{"num_hidden_layers": 11, "hidden_size": 448, "num_attention_heads": 7, "num_key_value_heads": 7, "head_dim": 64, "intermediate_size": 1216, "vocab_size": 8192, "hidden_act": "swiglu", "norm": "rmsnorm", "norm_place": "pre", "norm_eps": 1e-06, "positions": "rope", "rope_theta": 22400.0, "rope_fraction": 1.0, "qk_norm": false, "attn_scale": 0.125, "bias": "none", "tie_word_embeddings": false, "parallel_block": false, "init": "normal", "init_std_qkv": 0.0277, "init_std_o": 0.0, "init_std_up": 0.0277, "init_std_down": 0.0, "optimizer": "muon", "learning_rate": 0.0015, "beta1": 0.93, "weight_decay": 0.2, "lr_head": 0.00425, "max_grad_norm": 0.5, "warmup_steps": 200, "schedule": "wsd", "decay_fraction": 1.0, "decay_shape": "pow", "final_lr_fraction": 0.0, "batch_tokens": [32768, 65536, 131072], "max_seq_len": 2048, "doc_mask": true, "train_tokens": 332900000, "max_steps": 5091, "dataset": "wikipedia_en"}
MLP neurons of a small language model. Each row is named by its layer, matrix (gate and up: input weights) and neuron, and shows model dimensions 304-399. Each number is 500 + 50 x the weight over its row's rms, rounded and kept within 0 to 999. Numbers have three digits each. A neuron's up and down rows have the sign that makes its largest values positive.
Before each neuron's rows, "fires in" lists the words (lower case) most often at its 100 highest values on Wikipedia text that the model never trained on; "fires on" lists the tokens most often at its 100 highest values on Wikipedia text that the model never trained on.

fires in: "the", "his", "her", "lincoln", "their"
fires on: " of the", " of his", " of her", "ag", "incoln", " of their"
L2.gate1072:530446489485471393525520515488503585465516410494470608465516506459443586587498458491549535564453454494477475576517534531506614484499438431476526598570434527505505494526481472463447516456501499506624487561535517525516480511450473477416455509534433473477513512529527534540486410508435487482
L2.up1072:504543563572531581518523471459430556423481510457427414519424558475436485486502493551436550472522444531508570512514395432551468490445467519494445510444552520481598503531392377490534391544491469508474562457520494551581511481551475573533428558535552488593494470492431543450485484570559530584

fires in: "of", "s", "an", "the", "its"
fires on: " of", " an", "'s", " the", " high", " its"
L6.gate203:503513473601472528556491473401537502435488497499515559474598503533530557476412512475566517553474467450447499457573515501486425383503495455449465497535426539510536589514487561494472492551457474532426507516532564465476503488441498446399509392446501502441396470421515473411430481477522472484
L6.up203:520536484552506523450539637438644510485509541514473473512591558517485570565539518427525457573447523614512505440580528510515523484495460461496450502448586445518475527488535581532450459577507501489461514425466496458506493459521536529501463498415604443426506455473496532505343443548482462553

fires in: "with", "a", "starring", "features", "the"
fires on: ", with", " with", " with a", "s with", "With", " with "
L2.gate701:569491556446511499435465537478438451400442469534543445533517555542486453539459547537499500421481527461476538543607597532516528502578553462418527444503543561437453445483541496440495503584474515552509636538503485502526467487530513480400566462555526453307553569558432515562483455429523482480
L2.up701:559525478522525453499475596536514498474402460508463462518501616545513459474468437515468458495486606459415514486595569536500544457521557517449429578515481454498554572449521425554558471438435496470498577541473492501518491513487438478427538458559480455470541558515489489498523451463515466533

fires in: "had", "has", "have"
fires on: " had", " has", "ens", " have", "ess"
L4.gate339:455441437555514548512452607572555514535532506472516564508516568530446532475436481550483491468475447567432530548494506489510475528508495524468577465374501562560460481556482565519565520622549525534513634528553583551498463522531522462528471525509564536458463562501533568511501483587477589567
L4.up339:480521480443497513531475464520595475413480566558460500619582517499495514472504416457518501461432601539489478537491482469508493461396474532503431527519531436576462525508447539401421530484535553530564448545542471535494584436439490552372501415473475436553514456436604499505460556466464443564

fires in: "an"
fires on: " an", ", an", " is an", " of an", " as an", "An"
L6.gate577:605598523521605539483469601434515527479617497548601589513377454551448559529461524490439515515478461470524415500572486453482473531508531552486497440439463476544521416437552500482465482488470529589586492483474577538519513429506481544414621460525514582472542472454426497462524520532597509430
L6.up577:558633536560542520503490491544533484532494540441450424488549486514548470622406543456366463459481439478510436585491470526464503417506440512514469495523466540444562504492417522482525470459442532503497516397553543542419530482491481564512563406441549576511410490577447421513560523478571602413

fires in: "had", "has", "refused"
fires on: " had", " has", "used", "s"
L5.gate208:434545499473602546457510547417494501527571546429472512503509429523502489462448506546615529452492447445469545548494350568524468499494512543506458535543501497557523479527490531478501468505551452486491444414477468525473413476445380488542462557532521584493486571434543446574425505391544544562
L5.up208:557455479468562457519507447474618442449509483512500448426558482537545476484507502556382363437527553524514504541496539536512464530588522493460525514478516606517534442493494510462456532560426514532553465515422526565524548488598457436594507476575522493531507580437508474540550463512512558492

fires in: "the", "this", "his"
fires on: " of the", "s of the", " of his", "er of the", " this"
L4.gate520:518559620449533443463498459492497527473558460584499515524538509570552609455365461413530499441447418546468529540606464495562482477443371495439492517543513494491442463455521463572556505559515501543412525458495553504614481483517536476557405424483515569452536441532528411504474499522415483456
L4.up520:548524561576466460527474466529584590508449568356441460626481371488493591468541432449538516494498462554541558531500530475447518503484514432481516548475530406471550578520508476490496551559417491587325512427548384520457544505506588485495546599454450426548528467481403524580541509523453522600

fires in: "in", "between", "the", "at", "of", "on"
fires on: " in", " between", " at", " in the", " on"
L5.gate213:371478516451489439497605540584568498452468412474522484506437451453522551520529448502512541478469509473515482508524486370492427458539529514484475541612529548531570371573547475479505479479519427514570508404539521540577519443484497498469556511530378532457497462439498512417408482461475401457
L5.up213:539556469441420490547533527472458576557433540505502534497541535513447620546518561387462513466534496484556470461457508509525470469458526493545610469517538533461446514577503410489520471487513491458463556417533522559523552469487470503473483445421528608559499443434453553501384506399557513415

fires in: "can", "may", "could", "would", "will", "participated"
fires on: " can", " could", " may", " would", "ated", " will"
L2.gate245:540509505501539485496435562517564422440493513485597510527485423517493494530580483394438468468530504549407475524537483515496568502404493471552473494542453427540515506513519508538504505558450438460452500509481441431533496517517452498492550572513358545515483530588501554451511535519485487525
L2.up245:458502440577502449496493497542465494445518516493491444455463565495511435454479480507481583508533491548435468465470447562571589469510490456504521551434438431472477531527474427504502541550549472511432472442527547527539451414513492482429541387481399455570522479550531476580573515544466493491

fires in: "by", "the", "to", "against", "of", "in"
fires on: " by", " to", " against", " of", "ed by", " in"
L5.gate1164:500461556472517461495502553426585546532545505494520427486484558524493454559433504453571505528540573370491444527515536468506429449463604428409516416507514552511561409522500546379515443484564530542477467483546603417566537454471503474478532532492505483463538573442506466528532467433510491544
L5.up1164:569421478433557476493507519474549501606517528600441462508446515500478488562471491412498502605590521429468621543544544521488366521481503528476487533597530538536469493588516418416417546457464492427565461471497506479482557481443563486513490488467540462482556489507539533423588491489382518447

fires in: "has", "having", "have", "had", "not", "also"
fires on: " has", " having", " have", " not", " had", " has also"
L6.gate995:494527472529538612447522515543622573486527449489452577487530576555524454466530611430603455447402494594597525542469426573505356514459494520520498461482510531508525526522469535453506473499431616555572534491436539409485422447514464465576510487536480513400419552513597471532549515529630501549
L6.up995:536550489477539524457510415521580503515519519415402457480528419453421509579473556476524426454449549498556486604502475498435482471535404474432393482526462529622482549568554473510402430430496462446523502469578466526537501421499503519430483449425470502518397531533600449470543524460413467515

fires in: "to", "will", "would"
fires on: " to", " will", "ing to", " to s", " would"
L4.gate765:456468524503534535498524609555532542490453554490497535501543584535536408385553537404447494428459488554462527542477537486518502578514482451437482550471505480481534503524520542599543583544495492516552519579430443498507433489495439520444536428435528449541584566525516577464557537545457470514
L4.up765:424494559506467467487415508465494467477451465515421524512447581618534440440481554418530490496428534555436516581513536482479551530553502498462463523499437530458525529558505456606480508457558530535541624479539384439545444467471455469553502513469473417468496547550482554492553497543418469527

fires in: "the", "with"
fires on: " with", " under", " with the", ", with the", ", the", "1"
L5.gate883:456437455449426459566511564473490423445429476528510558515494516505515459415481491555468580503574582581500392562420542541447605464609566522439557471537478393428449531462530554428475425488527555574512473466409559535406526458550472598435514603460509524447463488512420517573509395501456516445
L5.up883:522472477434490477527476506496457445452552485508532422511521473536442411496443624542487439520578574459477435493515567548529504403511446540446568498467445433468528563440555491461497456441516553512476522564533590549517496543484501515437460462527494456441439511494538545561494489532392546541

fires in: "the", "a", "an"
fires on: ", a", ", the", " an", " (the", "), the", ", an"
L4.gate498:559532437567494491537366459426494528534558470472420517517505550589470508573505547462439500518472547500625457413551515523414489525539452540534475417530460426483545459484512592525520431535457469548569557497470472472425481555463439538467501549489463582443496503417505524410475414548373482519
L4.up498:501557495610496598515516547492548521509471424538451524510477574555430455634469519523521458554481497564490441531459563498457409587447513499584454512384435560513525520529417548462490579559538446407499546470544453491484499528550522468432460473485485563560512385657436624491510462592432523535

fires in: "the"
fires on: " by the", " and the", ", the", " The", " with the"
L5.gate689:479501475459470576469482512501511515552516419512575579577411526459489536468456471441512544491513538448457515544494540553513497503440514500587560487506513470429508581544504442490463411568525484591508553441466470544417507497492446577594455635472511516426473541472582463564561412445515554442
L5.up689:436573366431493508441459510592592532456542450481468512407441475552539406447497533467478464422530631550524408517558612576570532563441435478518492443556459455476534470479504386519530416458520445431610397456515541589519508436525511548547531562526442470500619541579455569505494492440439554422

fires in: "for", "by", "on", "of", "any"
fires on: " for", " any", "on", " on", " by"
L6.gate493:461382448493500547494498550521510549531490428539448495490505421499438498525478432400482436430507588452495523471473414524437397577485452452437474464467499552510540460508536516541481465454439498505494465482477648460465472521454530433451441548500534463437546579461596530436526583473405503521
L6.up493:503564492460570547470519535409559526485533477594489564516524453454420468455441535523476485534513501437466497507519500584421493542532528585469516545573500532481458583512566567595428477480399514438572445470499514584479486592468505484493536524471431581508570556368482522549490483477534478472

fires in: "and", "or"
fires on: " and", ", and", " and ", " or", "and", "s and"
L4.gate1095:498405487501448458503551467495412604519518466456520488519513495471543459461500554481444533500448503572518515424454487503520510599497506493437566498530481480525572566499410460441557493501605539573435454555556426587522443540495373501484421450501497486484648509544480378532564449417552476347
L4.up1095:551552497472562480493512505558473501522472496469546559548542503444544558551577555542504435489497473621464529529599540429509482538522532482490538502502465496507579527451464504445542514472495494517440602577469441481574458497535534470491389437516482539516603474508668520456550453515517417420

fires in: "the", "on", "at"
fires on: " on the", " on", " On", " at the", " at", " to the"
L5.gate1137:578490523435495458458567492528518457533509489526472408493542558451514445424462471419558566507486497602579433526471496552565519503510533512569558509448412492469427571504489548534434486471478511378423491538437492516491481573458402615501554417441504446487412441538492498539505461493486533512
L5.up1137:502475553454453546507499508449435486492508534356510496488427522530497488485548560493467563518482422416594502540498533531517490446548476507567534423406466461488541483557447421462451415464568447465408575491534519440552586473413551469491534515492450510568507535509468508464488510473438496420

fires in: "each", "any", "every", "of", "this", "that"
fires on: " every", " any", " each", "o", " of", " that"
L4.gate183:384452519516471526493533464404493403409534559522486476473439445525471510504462517475538607514476438516448468516535460529488450606473564558476550466479458450481505532482476501428533509632417540540449485496505495492524532537540421623455491391581480454543522536492504503433539492534418450501
L4.up183:452516538558487509576574471440479487419516557487445545489538535578485543509499472435501552434410415493493500453537481492526495516532571478479593613611571562431586577395435519499461537533460553543351512469412493478400459541437492574607416523473568487517524559484566431463483527452559515511

fires in: "for", "on", "floating"
fires on: " for", " on", " For", "o", "us"
L4.gate914:552461419417514516551459439448487390511556567492552516562505530483567500495508454486532520380497485452563543511570447513475521583562476429383407503526568483471483457592499631514550540507446470461448567456490500521488545551487564483431591446478487534485534457415494481584518490559516560555
L4.up914:568459534471432491504462532474489472499579470456460526549516481511529570478496429554536471481477551479596443442483375531524484499572440424467494480471445531382501451547551573532427639476353543455415367431525478522399553592441539571399526426514416479473537493473553508541535466542516552567

fires in: "to", "not", "would"
fires on: " to", " did not", "ed to", "ing to", " would"
L4.gate1195:424506526448519488527421549540583508501458518543527530473447577487456523437442469467487571537428462474549549496538494444621470497440426505512558439527422573576514459599420396548438497503517479513518482564501572500514518544503472461510541498539428489513460464467483541498533484487570504475
L4.up1195:402493508613460399530570591602548467478468518571471539455553572556538454509495548461399515515524494547453477566567484492454546539534517506421463522516443516493558520519487529612529540561610574490600493552483493376475431462525507527560487454517529537574504504510527483505504444455480487449

fires in: "the", "s", "his"
fires on: "'s", " on the", " that the", " to the", " of his", " from the"
L6.gate881:618546638488455476452497462499580518487497566422482466450513518504555501507502532465551536445442477466575466403499473460534442489445526517464476404557386482508577600542464480433443449452444480505412537527504494559572438525531391509617482346545459489522555582423442566527517491561593548402
L6.up881:518503540485523467558490517438619507537414419440524550444452536569529535493455529499515495482472563503444492515433450481461522468387434582589521459528523526485559453613525505402508420631440366413497476565433479572566504513556545490544542484501481508458478480501454512516494551478561561398

fires in: "and", "the", "his"
fires on: " and", ", and", " and the", "s and", "er and"
L6.gate594:540500542530508556513534448516443552419420530430522488598475544464559515522495477596472388480397498483604452539363454427484433493487515458528529518476550425514489526546471470419572529489544630474616471553443414482564574524549552545478553479457399535459567567497518527519582403414501527479
L6.up594:502478469498561567427592391527519464410494564450463570559453493462512479483452481534557525465497460512422452560407489490521486478532497507486462476466524455507480469485449446535526577557458491465485450510371387523530560536490612510494529464497509569449449560449599517588582470452560483452